{"norm_place": "pre", "optimizer": "cautious_adamw", "beta1": 0.9, "warmup_steps": 202, "seq_len": 1024}
MLP neurons of a small language model. Each row is named by its layer, matrix (gate and up: input weights) and neuron, and shows model dimensions 256-511. Each number is 128 + 24 x the weight over its row's rms, rounded and kept within 0 to 255. Numbers have three digits each. A neuron's up and down rows have the sign that makes its largest values positive.
After each neuron's rows, "fires in" lists the words (lower case) most often at its 100 highest values on Wikipedia text that the model never trained on.

L6.gate1187:105139089126118139121135119132105128130082115117128140170137102112132097143103139144109087111124134138132142140089141092166121125121151086110113088132152141117145111082121157138154135187107138115157115098145139138150134135162145098112124159160105119135139137143166160132145124088164128111120101132124103102134127126147127115162103144129173112144120127088149154157149115089110139094149131112149111119112077139133146104151164106117154109142103163179150103131134148116134121171137114152118088094115129089132101164139113150117166141147098140151079126144080094113095164147139150154196107129168142125134128132177118142145160153099127174135141165141162137133122103097131134079138120160146127157167102127126149140108125149144132109179156152118093159079142122131129145093124103
L6.up1187:122115114117121119103123152140136137113139152112119142120148122170084127126087125132144112108132139136159160132090119126100115085132145125153127104104144147141086155149161138130135110120152115130159153131114089090095151130106103148151113146148158127138129087143129183148113126133130111143100130133122109108112111151120095124146131133124158134185124158106123134108145159104149167134087124128148133116160129159155134145133108112119153125170136147133140169141138134153128150180082194135183112125120163137175098155104109159124166092112120130126069139115142124152120098087124127161108129130138107130161105133118097136129148113123101098111190134132148099121121163142126136101139131107156138119129150112143148166138116127162127147163181150123133147129119107153147127083114099
fires in: "to", "not", "would", "who", "will", "may"

L6.gate63:110081156171113115156130133107159104109155141167138161124156112149134102153116117143124117071124098169204147126152151081104180125141143139092153127158130134136131146141155127079134122106078170125126083153120142126143132088127092155126146129204121118106137170133098152106066126120094098125156142114143117120139172136115113109164141161168129120104149109112148131118140128138117162123125123142089130146188144154087115109153082159113102142099121110128124198107149112114122123181133105122115120135092146143131127140112097096168110107115135129103109113150129090128169092166132123116116155122146111129163138145120136136170104123088139111121146132136168144135165116114122115113120111099152132168144123147134153143121091146144096122167157121195129130105193159129129172130165121
L6.up63:138144115152124096077099135118113106109111155121144152165137103139120153157098134121128130131126168171120134172116163080117134139141137140133127153117121133148135146113122129135148109123153142125106145100113097054175149100150105153136185129145099121189127171152131134112140127124107166098140131106170125142118095149094139122120096133129109145121135152130122079138113078138133137098121112141102092141073089154095125101134131140114151163097084120146105163114152089151116109164108106087145103140112142105112119143141112091128132145138115144096171095104131083144129160160153126140108090126114116085108143122112165149133149154116137144125145086167090158114130144135144143157138123136154132107128111139112136169118137097148170101139101122116094123085137112134118114158129105
fires in: "the", "of"

L5.gate937:118120086108124150113096116121139170123133081133146127134135121114141181145113106113134116088119159125112141113118141187133119163094141170129143167126139106100145146105121148166193121151097119186132095081113131153138095132163142115127112146146106172160144178168120148102133104122105137141196119104153136111117129110157137135130094123157138112123124062071128142118118094115093126076169115108121080115084148122137161132128105096085175122097198159147137105139108092148172138162108106129117149122086142117137137166150136112106145108096124133172151133159093112107116096121141135132126137122111125146127141108135118134118130133115167087097141170142177108131088102128119083138097096134096147117150130143107146088170126134095129116112176138139138109129131101147144170119110193
L5.up937:134087112109142097135101143147161117104136121142129114129157172139167112154155144110165181117099126107122143122072108130160156121099093130121141122093106173118136109144136103135136116099138140153135174111131085147130083125121160134127141151117104084146145141127152138093132157100153139122116133151170102128126101164169164135121173156144165133125146124114101137164166153108127138146067125131102134108108137065102137099106153120092092130099114122140127095150128126144111128139081111129154136115149109114139112084158121097123150158112117160167090132155097126141157091154120122161132137128113141153114080129099101096145113186134124143141125152134128140123110136141153124125120137131155155122161067175174106166160108152105126131096122139089164125123150147152110141152144150
fires in: "that", "which", "what", "he", "who"

L4.gate1280:080115125133124092089139127142146118117132108122066103155124122118122182151133125139149101134103140124154108090121153134160149117134132105095119138104171110155103147134143099090149121144140109157110107122147102162110126148138105134131119116107110176113137127123159122124137103122084130156119084113139109156123127067119155093121102133151126106133141117178122125121146132129126128104118125085146104106131113138138129125137082140123154115125124134166156125154110143126141158136160090145085145118136160148090157117123167115101146124150144102184124127105098131097165158106126152087110125155157128105112120111125120133099097150146085142122190141127130163128142126126141148168129088137152106132141119149154080088151149115099128112154113116137137119119081089149160101139143106
L4.up1280:129099116125159074113124155166132132165141152155126174138123145144161107136138119121138146189097142105167130132133152102127114166149124126108097136081106125145179141131161144109126164108130108118129117140099103127140098160119128132124132138180092176126131136120145145166151118154140114101105118162124148143094124079135132088127131182137122150107159126139123154144098175099093170121116104086132117147132116159112153086111157135128111109106142131187109179130102163111108132152166130136141157084121164150089168130076136105079159135130113125172127127127108125113149073156134145114120091164098127101142165121102129125111137107132119111135128160145174117084147165127123122141138123147147166150108137128154108140127113159109074131124137160132155117158124133147120146090104115
fires in: "was", "when", "were", "been", "being"

L5.gate721:136118155139127118111126158155107084111112141164104139151128113128157136152082091134103095165154135136131143154129155098130142122139128188112101114137127145123102145085140169120129153105089132146152195080132108110157122155156159141116097148140090120114147142100132115135127133152180149105148129135112106141122121137128111104118119110143129136134127170135139161091122123117127148180145085080138138165127105086078100119121145118193101151154122153112115120152136125122126159106126133098119114108118129126138110163106114143144099121104125123171168148157120133140151164089085130110121133149117141089115107115153101117113127124108121105164137171179137129117115131119103083101111086135115176186145103108113119153158149101118156123114173146104159151138134073147117105109158070
L5.up721:132127110135122107104141133115149115156149087113114130077144118107124127154145050099108164138156125111146137109096116126089140157140155177098126140192154164141118157112138140139126136134133145115127166062149095129102153075100139143110114129116128139123134077129108129119151145132154132121107154147107135174115151131145113070100159124146160125163125135103163152177086147115117127128128157151121069136109127127125114121107125136128101147100115126095113140118126149148157117107099134080145141144122156109140132155111112133104128137070129089098129092128155157152146119118161114131142107117087120165133098071078133122104153123144113139104151138168133149133091115103153134126135128131125064104137127079121116138103126133118124130111112147089117145103138117118108118136123142
fires in: "not", "no", "to"

L6.gate1101:137152114119138114113130119110160157076139121124141139157122144154127117125114095103132124145108124127090149110097186092126175122156142102088107107077143110142123089087139134104127130136167139129129079128138146113127112163134103116139100165139124113114143156085101163099177101124160117139097142111108105181101172084112139138129161157135084118108112140144095135135130105139165139160102130140164087076149146195130132142137104166110088088112129128146103142098152152164129121123154098196122112096151085168082137141126138119106143144121172139151134109151110150119159091146112146139121144129113127143111171155126149150127121134144166087130111107114127143123144118144109138147199185153190128151135150157100114117152133118141073135104142084141153139131113146158118150133144080
L6.up1101:114138103127153151138114101110149082157132125127116110147103064140112117154113141150075109156164160142070105113147143110119152121121124130100134118099087108137124169126171125109124175117170096197123149166102137141089149103155132132102129117125073110161108187100135069146137147098157147170145079056103118102110127136116130106120135128136078133125112130155109107140129152135104122123090144116147132120144132117167150156153159106108109125165107138146146170146116187145117154092110100127117113143075103125114115106149131097159135145086099124120159076125143112155152156141145143114126121136136110177165147065159156112081136133156110152133133114115102123100121119113122142142094134122102124122132126128150130123136130176147105116166139090130119155149129141127114134159110144
fires in: "was", "one"

L5.gate773:152122104098136144111116112106142119103106103117116138155105121149088136122082096140116110127124130163118145160076119095126135183132132100144138108121138124112132133132130120121165145156111134125140169093133153123104130131126109140134112156155097135151093122110168151105121154134125110163126129104164098123134132136105102100147129098142104165152185109084091124107119145121131173143088096102133131117151124114157086124137114096125150126135099148110147133161140095113136130177085131112121100099159121128137098129122122132123178098115082144097123137163120067135130149122133163143128139153154121120169123102157111156150153138130100096111147128145117142107128146109114131129155163092144129104149156098103144141163120154121136111162159125097112135122095096148087106110091114
L5.up773:154087141140098179087116124098161124129108142130125104158091123168143159130110127106133111138174140137134107125104087095156138126142114113087154158130122134147150136149157099121096141103189101158156130119118131158128139131107118143107098107125153095142102095158139121112120163098157150114068115118133093131152102163116134119126176113165126121126148167112096115120105143138113172111121100118134138131127160119148138089112136121140139139146119149085153156130156141113117150114155123104113154154143109116122091142111095115110157174071135090146111061154136098077165120100169134116130113105157148130137143128182102153196146142114119138127142152126132138144087152131123123138163162141149139120130154135117110149117095171131154111102172086128135136123118100120094093093121119
fires in: "to"

L5.gate976:118126055153091130128132169141093131144176118108156127158125101111137096143085101105111167096138103147118123106134134077117126152162162145138116113130127158131110130075097177156147120128128130150143138097141098110122140115153125103110133135186130108154114153144128124157116138105126140183119144087097135148113138120103116122135123114103138094113159140108113115121091119131136152150107164132116102138146092117092163107121156115118120089100128117139114115130134139108098127169120133074125137111120088092109124123139133114112132132091059137172104134112131114120108134158151147100131143138157124082129091176111139147114109107134129136129150140120131167179137140173119133105101097120153095190110173155110089129126139127114135157117090169142075092126147099162087138078114151
L5.up976:141079124142105154142092116100110118133199140115184095122121150112144091116114134089102076148151098145120133126115123106160113126107146141125130121144130095120153169122107099157137114142175176154128120095141118115143199137171146122132123127156094116145089176082120157159136146151159127153122143129126116112108166147151128129123104134069125122121096150120161163096103155132149130138091144139104103130120113090104154133127106161152088162081130110109131167124132152153118164162111095126121107145083149122141134127141108112118141139145149107121107140121164120114136127158084108130100104118176127131141145113085147109117110129150111117131177100120112126142142146123103126107156121089112074114139105108090114143153166111145120147133098114145136084122148136153103121119079135
fires in: "of"

L4.gate1222:154114090130138129076097153111141117130149103118119176091097131136105131104137053095085138157130139127123132132131069108129181103120128169165146120156096138139164125121194174150099114133110125191117180127128094183130158121100139116134124160157086086167122166157119143110133124100145119132153123156096112100115127110131107112122152106142127134124113060112108114145100114120126134151110122086160145076117108118177162110124146080112135148111118088131116108145122140134140114148086136114152153107141159130147149078169090111121145117083141120149144130140105106136088085124115105146081135107110110118147145143105113089134165137095120105095114140132134130134161079125146168112129113137131132147110108160128124129140149140103112096144119139128122121087180111127071150092094128
L4.up1222:120142117128089088083113133119135122097073142106094131153170134136176106111102106152115138158112161160115145119097154134062135143130107114108143120125083109104105152146184120100116122147141122152136108133133116099108092110102078131123168133140105121149126162124098154145123170135138119134129129098132139120119112082163101177138106134098137124112075071205134146132095165090118120146121144140112122069128158137127131136155135149125145136091175142152152118167138148144116138111132131104118126135123175145155163086138124135163152122133116142114131130163117080157084106130110140120146131107144125109193168129138128119111149144115112124139183162156147156130122139141137146136111115124144144101115091135121103125163179127122091086156108113158129132140144142104146146125110086
fires in: "he", "that", "they"

L4.gate821:095146110150152105107121093131109121129107126053108124091152155079129125153118106099134119131150123143106114150106134084139077103164148152123083077108138127107151138180152162105094070121114130119166156153145130136135168120120089143146124153137094099150173120111174131113168113161127136158153115133169097135110136109092108147136146119127148115114117130130130153131129137134161114111153135146143160120121121112105113139114126154110129142104126128126197123137135113152090118142128107123119113057121098143128136145130145138141128138146124175150142134136142148099145158135146142149126175065171126144106128123138134101133128130135138134138148135108130163124157109111098137105133135135103183156139110131075109102135129079079120120141166145121091108098085104155099132161114159
L4.up821:118091132162134092158100136170100110104141094112138168121101122110116155149182135132109168131144113108139140145148118150176152092140103098128142155132084128152161101111131173108123173143110115121183133105121142116141147126082130141152120136146120142153139133149140133129143109134162125140129132143133105161123159129107091201116139105109082159115130105116138133155135147104153123107092152151138136156114128160060108159108129096153119165108133139144140137110118116104148157149140125148137118132138111134149107167113089083074153164195097158069114094155084143120131109088108117134065102134154125091162162171147128120098149143132125117102137123092122114133146124113122052122160127146173119105125084142089077139127105131130132144170148135082131117132115136121183175086075131
fires in: "3", "2", "4", "1", "9"

L4.gate1282:119143078150115122132115135119118104133142132117139135096132128130152096175106073125148169089145094144123118158155076111139130130103118127153154107154100136138138152138125158131139102125103149169211093127113138113118128128118093163125166139166140116153161103154113130128142157128169119133144131114112119118076141162143105143158100140156117120127117181147123154162133150120122148110105103121178123143100129106142095121118128074130118169106128109118123136149149164158099140140085117108101122141096128111129131097135140104124142162097112122109156135120150120111145107120096138094166133126147109136109094115115127121128177136130069137109140161190158109146210137127149143100137132169119123185120114115132133157125095139087101115119140137154130105152152109120112164127167129
L4.up1282:107142113109137129141112155110110118100122143099137151145151122141138069110101100156162072188100120138160114137132074133135140110154133119108186082147111150103137108123120157124118136132142140160195135138149110107110121133096140133126137131129154126135169123093105144141144169131132120121182143100124139146094143152172121055118086168136076145134117084160184164131117170151110098146152111137128110142148134142111150181185112168135137126127125106125113144151141138159145115094109174106183104146105107103070132149105132158112122096110135129105151119081113133132093128109088110114129101123089155092152123121116124137130136107197142118138152185151144116152121133134153146142140116107099141139105122136084135145169101116164141122132127137124135108095127159136117127110132100
fires in: "the", "of"

L5.gate304:076137134104116133109138125128190120125135171142108144112112151130128062098145168111118165126118095126139093116145099069136135089099105148112112159098143143126143127121127162143130128133153130156129197141142116072119159166164097181127085127167142095150161100146135142119141105117109132106087130105096109127151127177134126076145124122176135182127175137136104118112139117137155152112125120111157122109151163083152169117163119130154097100156133114101128145101132124156130153130145054138157098161116117161132131177102085101121150114101139163122139139126090142125149124125141097134114160124123107154132125104091164123100122184127109115145148133148123117147120127148116102087149139139132128115128148132110123149149140115161159168163118146144116117098110107157143123143104094
L5.up304:141124089115169168146093126123114156138165114130124126133122116095139161103144120143106111100116107117143106126112152108126163166129125094171129129144139101114119111096160097094120120164120153120130144165106140118183092156084138138124130136125118129136124152114135087128073152138143125164149101154120141080147130142094192175126104136120099095148156123120114138116102102138131133130136134118155144166086129121112101089099137126137096192122088092147106143144131143142135137128151152140119120137119126154068164110106132115082126134142149133150112094140149122088096134109059154124134133142124118088154171125123146134111130128119127131089139127120156140128115129150159097146111111109122159163124128137112144156137072129129147145185108124115156156124138123144135079116125122
fires in: "was"